Weights of a small GPT-style language model, trained from scratch on English Wikipedia.
Size: 10 layers, width 256, 2 heads of 64 (1 for keys and values), MLP 704 SwiGLU, vocabulary 5395, 9.21M parameters.
Architecture: no biases in attention or MLP, untied embeddings.
Training: 457M tokens, 6966 steps.
MLP neurons of a small language model. Each row is named by its layer, matrix (gate and up: input weights; down: output weights) and neuron, and shows model dimensions 0-127. Each number is 500 + 50 x the weight over its row's rms, rounded and kept within 0 to 999. Numbers have three digits each. A neuron's up and down rows have the sign that makes its largest values positive.
A block is one neuron, or neurons of one layer that tend to fire together. After each block is what it responds to, as a language model described it from the Wikipedia text at the highest values.

L7.gate51:441540492532550491526380486537382457447547560586446563488492501441398492431549432389462498465460426519515463535452491549445502431367500488502450478606560414498414483586465454463476482577496454503526515479424478455419593455483432417522427530356433490556469513440590617458466505514450490581467516462518490501527516465544472517529578500523512508594541608499497509515464503463436466532402
L7.up51:485506700483548532459484531432571454536490480600501515553466477438497496522467525527484450568467636427509486447509518530506500602414558536521483547445498448419469523527394473521469412476468526496508482527603432456518560522515423491534569488450499413563492527498412577608528484477487448559493456443514511453452504535471435479440534450576446491497552566537537634499500435538507431600485
L7.down51:495455519476512529391460407486509526566527564454508526444522669547561591475436473451474462502465563595591576508509525619510556494547473570526403464453433460547527490473479564548476437476470508601469428457521511537508556491497532386508468431448503405515476515453610394439580424513497503451509612508548498631567452607545581494505538453523480418516550532501531453442527461484514471520535
L7.gate260:405512539522592509466491464479486561500504491415472441425486481448377433506534498452470575436369592521532493489493549494496494546579436362458513575459548574438463466575538502522540494484587503545564557515466465468384503501547397521557431596535427453428599535476439516481562407512500502465404508470407534489489512480519507470555536465525448486507533546489424417453584402491491516553519
L7.up260:555546552528520543477474466596456539459480589455497587516539483530529467576547508495447519420496492514481514559556508461504618566566588499547538456419638456487507516529488437528549440411447530556418451478529501438466503417562488478556488533403453511483424505434478545504468540515532459502467577423491539542552478516492496490511531609486449484465547487577579550542462356508469438482480
L7.down260:490578598548495604424463484522513457490461454559459526459506499583585490562533559433510504501490469476498530542471502504495523425463530496447425482448556346551509505431469578511554537567491489511507437498503515503533503434441587490456405474535523476583438574429536526509546473452496531458407632484435497472560607470528500489458349492514524406457538477562476583507465483552513513468541
L7.gate283:429501577453502558572504463483444532475556515485530484460545536521456465528486493457498461511515534510448497577555443507543558547508503492471468423497509498440479483574519365450540497450560568512526550587454404499394558466549458546557474530507464549473491562474495508535468433458494493520478500453421567526537568542544557498493635528548403516501573545573506400485483470583594504492497
L7.up283:500432452569497582530416459543559505342412500434550614414478588507566497536451424518528528516493579486497438479584477597450583514486512416507562507577528378563504470530522472521499436505552514521570538480556570467509438492519457496567518483509490430432537516473432493455526498391415449570441523454453533525491493524445486645516554455497509533448382470520590453511490493560495367511454
L7.down283:576462619579479603474465503498547435497548499467506558497465477510542539525514499437526582455558501516541557514548437598604510526489610551492482409459586552526457521503556577481492537514502517486487525514569497452412562502471367416529516588446539431449520418514527454515489422357487504450511616545480552512432478540484480445520555418542470502513477574471473468441529435525479493521479
L7.gate373:519466534487469555545520478529497507545463527509570611539560545535426516398451554340564517453428432532529563467533481396438415557528562551524609537490548548504606474376524478513503452458599517514560475428472538461439464587472431501471429483501450477503456582447506491578517461520561479624528545405477549539513572612468524528564538486474519546595565467486491564504519468504484500547556
L7.up373:496639520469611516515413483492437564462552504499526451525505534579488537475494453443504537525451471504520426557528473503464619546470584495540541501494527498606512478506430442456545478465582483521477454433439475499475431501575514443562391505418496513466432640462499456392410461510529579491503507561525530508373437549568500467445580516597484469486595487473528525519532459514554452529563
L7.down373:481541507513490519459460444506555474420538428496475505454518513472678406486617512533532492541501489589504449505484525562401575514489451560543445444490509433443473507517490607536462537534525468451542491546519512501544588521522532534545532506554444596535482414454417462557429563460530516478452507503491533463510549571503481595432506416457473539471468546513512464508571464541574510475480
Description: Final suffix pieces of Romance and other non-English words in English text, mainly French, Spanish, Italian and Latin titles and names, such as -es, -e, -ia, -ura.

L3.gate64:538554505457489528568477513491538429498546491576462570554524491454420487437444419528517438454542600475500563466386481496479478556516507384390436455488501579478467587489551473441602527522495483413525558483523616604510525451444449535598530551451478508481521511466493554519599486435428506493485578560456637530511530442485576474477532520500553501522492481420555493470456588507455477495540
L3.up64:510451483560461399418510471577539368490506649424459561469493514487522401512448530528504442520568512566409386511532627547567521446520511514544548529518500541461503475548567447490504501471429511530463502566554481572550557555452527427590599596488518501513467498474513504489538567562470507530470472462554543486486446473512376452457444537477494450494520515476444412525517446528523437566465
L3.down64:519534530494493444561496513436501560508551434502637546515426469517441447510371484429578454535511399500471437451514471361521442519500529494532427481499438559535538430505490493538573569434466468516501523542459526504506517465515434513549548544484508466469485441485537479532582569498515638586508418508512394520532430388460458526501548532521567452615523541525555511521430508412423495518415
L3.gate372:477534433471489597517423482364487417511573616501495503416558365491517517527502499549462631500432510532496494549477543470488474513471589500520487441417427490498595516523515487480481530426546518523438571532507500474501454457473516433513475543591446504488578523504464521447510430514482513539412510483488492483546476480492551574563628557457409500547515527532454553447565463503437502467490
L3.up372:384503528511393559491559526421510451577464506460356505564436493426386544475496491453475521451543525487484480544486475506537508507472425446472462565482483449471465577478492429575459505456490370444512602409508546471457574553496497506469437482475520531493577490542518496526534436429439424415517515446473486508485484522479473503509488527470569383446401563487533495541566510589432478514557
L3.down372:531521490538497402543509552695533479534526518410537556562460532559471433499482526456485523503513486460415407500505437460500429406485466575482508461471508480425499517400396518470422516477503529535461469514551504547545541608538472482401506424490475549505460538439496523557473432440535509502473372531462488462550518531503490504551470421400574469469481506493471515526453488430505545511476
L3.gate473:389541534463317492490516459516513392533502523471464532539461461574482438576438445573472402459523516497422493493473433465534539447460532589512448569500468529567554521503628509465493525440521500502461578451598484555460523533490511506647455538429443565529529513438543492595496452486454465508503516484486528535528482455544555478538539432470534552506519528459530472502504561496551543562451
L3.up473:460417434512486481527471513453538565639559470489374475566446438523438533462470475436479442493492553440535515445494599494428419499418415527419471510465451576514575510505411471512454500491484443514475576505432460492514499435585494556559550580501496497500501420465520569588524547573449484514558417523581481506494460540521475502485492513472470533555397618523480463444543511486464488499494
L3.down473:421490472512515526486583523404531455474531465497541572492472586540545453510546555511487442446468393506511420510558571479539429524541511538487459534549560567448580484554548469504524469410572518512444491457650472574451524547513556398556520513389434618522520536423478500417515495448532488457536475504467497520548497487570476510477594562535502549521501514573421384511575469504507545517505
L3.gate488:530482553552494468440519505415533457531591430518388565488512461459427475420542533492434453537457546550529523470532505420478461596498491452518508471487483461525533488542581468415504516394558502472504448528436458493466482521469582471594474532544530518461510419550483377517561503506397475526531503449464581533563447529469559511476502522571457614449427483516461401547489479514441495456519
L3.up488:376526525446430454496468458520606423533592563418467575490511449515443484480551572543473482447513463562488472422430500455504398503468503539515447482531512507416466583499455515444449472423485437502500515558548500458430471600436498647482449472520572608537446531468476543466554483535512545479423487551482536518564521484462501539504465518500502450430470596467522444473512547509477554502418
L3.down488:383501550443474510497493420473571445472564507516568527572422462531493482452507545518509490523457429474546467519427485479501440419544471471479465497501614518517369487408474568592480538396439441487438513539574500536458474613523522515559508411467532558439557483507578544501558498491572526501475360594544575544558564426512425498475483506416518428557545556501552462484460471396513499527427
Description: Closing == or === marks ending Wikipedia section headings such as ==Discography==, ===Singles===, == See also ==; weaker on hyphens inside ISBNs and mid-word pieces.

L6.gate424:529484570533500511505621515447506502472483485491558570424522557483492555509518492451541563538430489513499460471567464515417510614547465546538481417518513485541480503583562549493547548492449560436466491531477550489454535494609537492469402551510493435572504459480543454524499499490435472529429467496414553503577455544358516546514561539520601526481530479463515581522556382534474468572473
L6.up424:500524567503513446526529530436464577505485570512585516506488460435509357385594486487408549406439509577597537553499456503453546518456531485481532554501541567423469500548469596450581442449475473520461465552571484471507584571508516576457464536405573463520523536532578510507546386529485473488498481497450514579550488534428426520478460507451545491547477439406573566489491463461523546492599
L6.down424:443530449469612503430481556546478414558451530493501464492490491549504564532595506569440564369419538448530516456414436494516501547453529501424479572464614505388445495518450545533411431456472492468399501421496425454495564607439525560524521466453541394430486475535489466517430499445483462478526502436479522483507560551529506577480373536549464474516469537503580397446609499474556454459500
Description: Short vowel-ending subword pieces completing a split proper noun or foreign word, often in lists and tables, such as Carib-be-an, Min-ne-apolis, cérémon-ie.

L7.gate138:586446495509455473513510556472464481483435570445468572459488519490457503557551409458433572543463422447436554501533566541505452588487414540520454457574447438455602591524418439362485405472580492456519491512551586470554495443499471388484484472471519548488537499498497496568510516549459489542628419538441446520588588518553451449489485463529468442428520514511388501544542519489540517499450
L7.up138:500538480413406472493512498595388461429621421531555580473439466514508519460547519560457519524481475362543531522406471468459485551473514569533481426509469419534483499465473425456447377499427502475493546436556538546527443505508510415547661565504436530524468478568604450513545493538484483509556450475511525517541575567511394476569522499490494530475464526560598463407474531560513407466436
L7.down138:470575498446519533396570385534495594452507520527465495584423492510509449517545530550529505532524451520605444497469434484550588393554569596508497517479539476480428433517417584424497519583473507544487514530517409521454489600494557514474489516496534539483477464529501482447520444576503469468488533450567506442472442585482474528531728501604514499522485553637513498485369521572460510456527
L7.gate172:480446517511460420576484528503540443483512429640490504498447638483422432506560564527463570494540445516466467483439512540598508366524576519470406532506529433460491524427505501486465485538506394554555494470553576495513541492502390518493504543489476477490510432528517498606557507467526480566590515490443528534452392409457463507471519397513584520476528540441450442562412497490529483527560
L7.up172:509439380464550526501552531522581441466463558547508552520540542493517412549542533526498468569651488437474513429603383531529444433479551502505525562542545502429484591479410550526488413489508453458592465492608515493477452454452523536513518547534421487517493529505489465501522499428463464551496393468516569479473462491529480539496501476430541528518458482462515456590448557517434545440453
L7.down172:402399554476544535510507557426609422490510430472486462434467424495520542527564557511479489521537536426558493461542435509472509490565557452488505512561499529501557410527502460517456435457472594596497513543400556592529485466493456473515587579482472592445424402621495554527543495483523483503498410478486474502486471454452390389574521576493558466525489473543452533570511489588510536507429
L7.gate299:444491491481573494513435529484464463480496500472539511527483546486543444480415554485505459559477555442486471577518535507568531501436518452522485532495510413416488443429478526540482526532466563502519510406506526418609442495479557437541534420445537513540543463532490534529482547519454442417489389573456507532485484399422529477478582538501493481524457512566432517410569408516437480434400
L7.up299:504441501404524594423483502538477448396492449459504585499519516463349526481420415572445522472492531499517574491526596510469406513560519493564502530482370569504479462454495571531548488597416478436501500431437518515550509495527526565444475420504550607481562572497472595489511487512554525542515426435579494464532567447534465477447573503464505525523461469530504519528450511494546588484522
L7.down299:566524540443524518509458472511506471494498432410486487448554548421525512487429429502479573507520491412497494564501545505450505500556450536462433492533456423522414483382516593518489487525524532504472380518373493500538442510477378544605501501495548536460590531545662431466574530458467490419463408442432484530496502431512500397594564507468534470488516543530499446441552512537540510498499
L7.gate463:475420435451509470420489399435466497379557458518564523501568480524438503530555479520439488552558576521505497558433449532471449523461524487505502548458540464466550554522434486504587574497505569501506591501506509505440565581444488421521442463493561475471489483505418593477512549553480476515467522494394534525593491470539457468402455488506535467460461515442438461485490531574489431508418
L7.up463:587447545486570506537440446445557511501446481520556426492410473418556547484486575495476534484426423519495493437558491557468487533531452617515506491477453446522554565480488469492489418542479558490525474394589546449472545413572461495494436437496536430542553467458544476557531466527416498524599525524512529501561490482508510486493469447463677498410493451430546485505522376480504487512554
L7.down463:510584419526464531469581459509499436567486551516483499399555627358479500446621496520429514456510519505416448394480534474529522435537566517556443548511500453503489429508520610517428474593553547516524505478444480470535560552536562536498655539504413555483427474524464492584530454507474555514513539516507482442507505433533567541446565538501555472522465590489608514559528565520486520523547
Description: Closing equals-sign markers (==, ===, ====) that end Wikipedia section headings, e.g. "==History==", "===First leg===", and the newline after a "= Title =" heading.

L6.gate159:567470487462410476499410477535451547398502534526528475518382502485479510505475470593522497512511533511533533514482458456437500460464411479486408503516424479489435479455457453399541538464588588440526573584477547536488458501530531501466533526519465452430548503533447537500544509492536427505502363495430558525515433501528481513589520502391542474531568486499533439539551508584506417514584
L6.up159:607523554460477429434499494584407536602529514527520418525506566560500469485612499537368537568479537575467454473458584480487560495549465454634550515511497511444506532488544542420509439477557517507454525478501512541467501504386550512482428440457538519556478566468434519532554525617507469536417547484558471515492514443493477513478506541454561446517598572509560579498480451551544489465508
L6.down159:493488525556541457525489513479461463547414430496485489498572505467538452577415484514550593478487472547514534435515513542536522412401427372544585469573509592525409484578564524519481564519593524454513456444440500433446543423449486502601508548524569564560530423407448540499478494502472470479516547463532538612506506557473498458528525601523523582457526502437515492506514481468485533405479
Description: Mostly "the" or a determiner right after a spatial or locative preposition, as in across the street, on the Darling Downs, around the active site.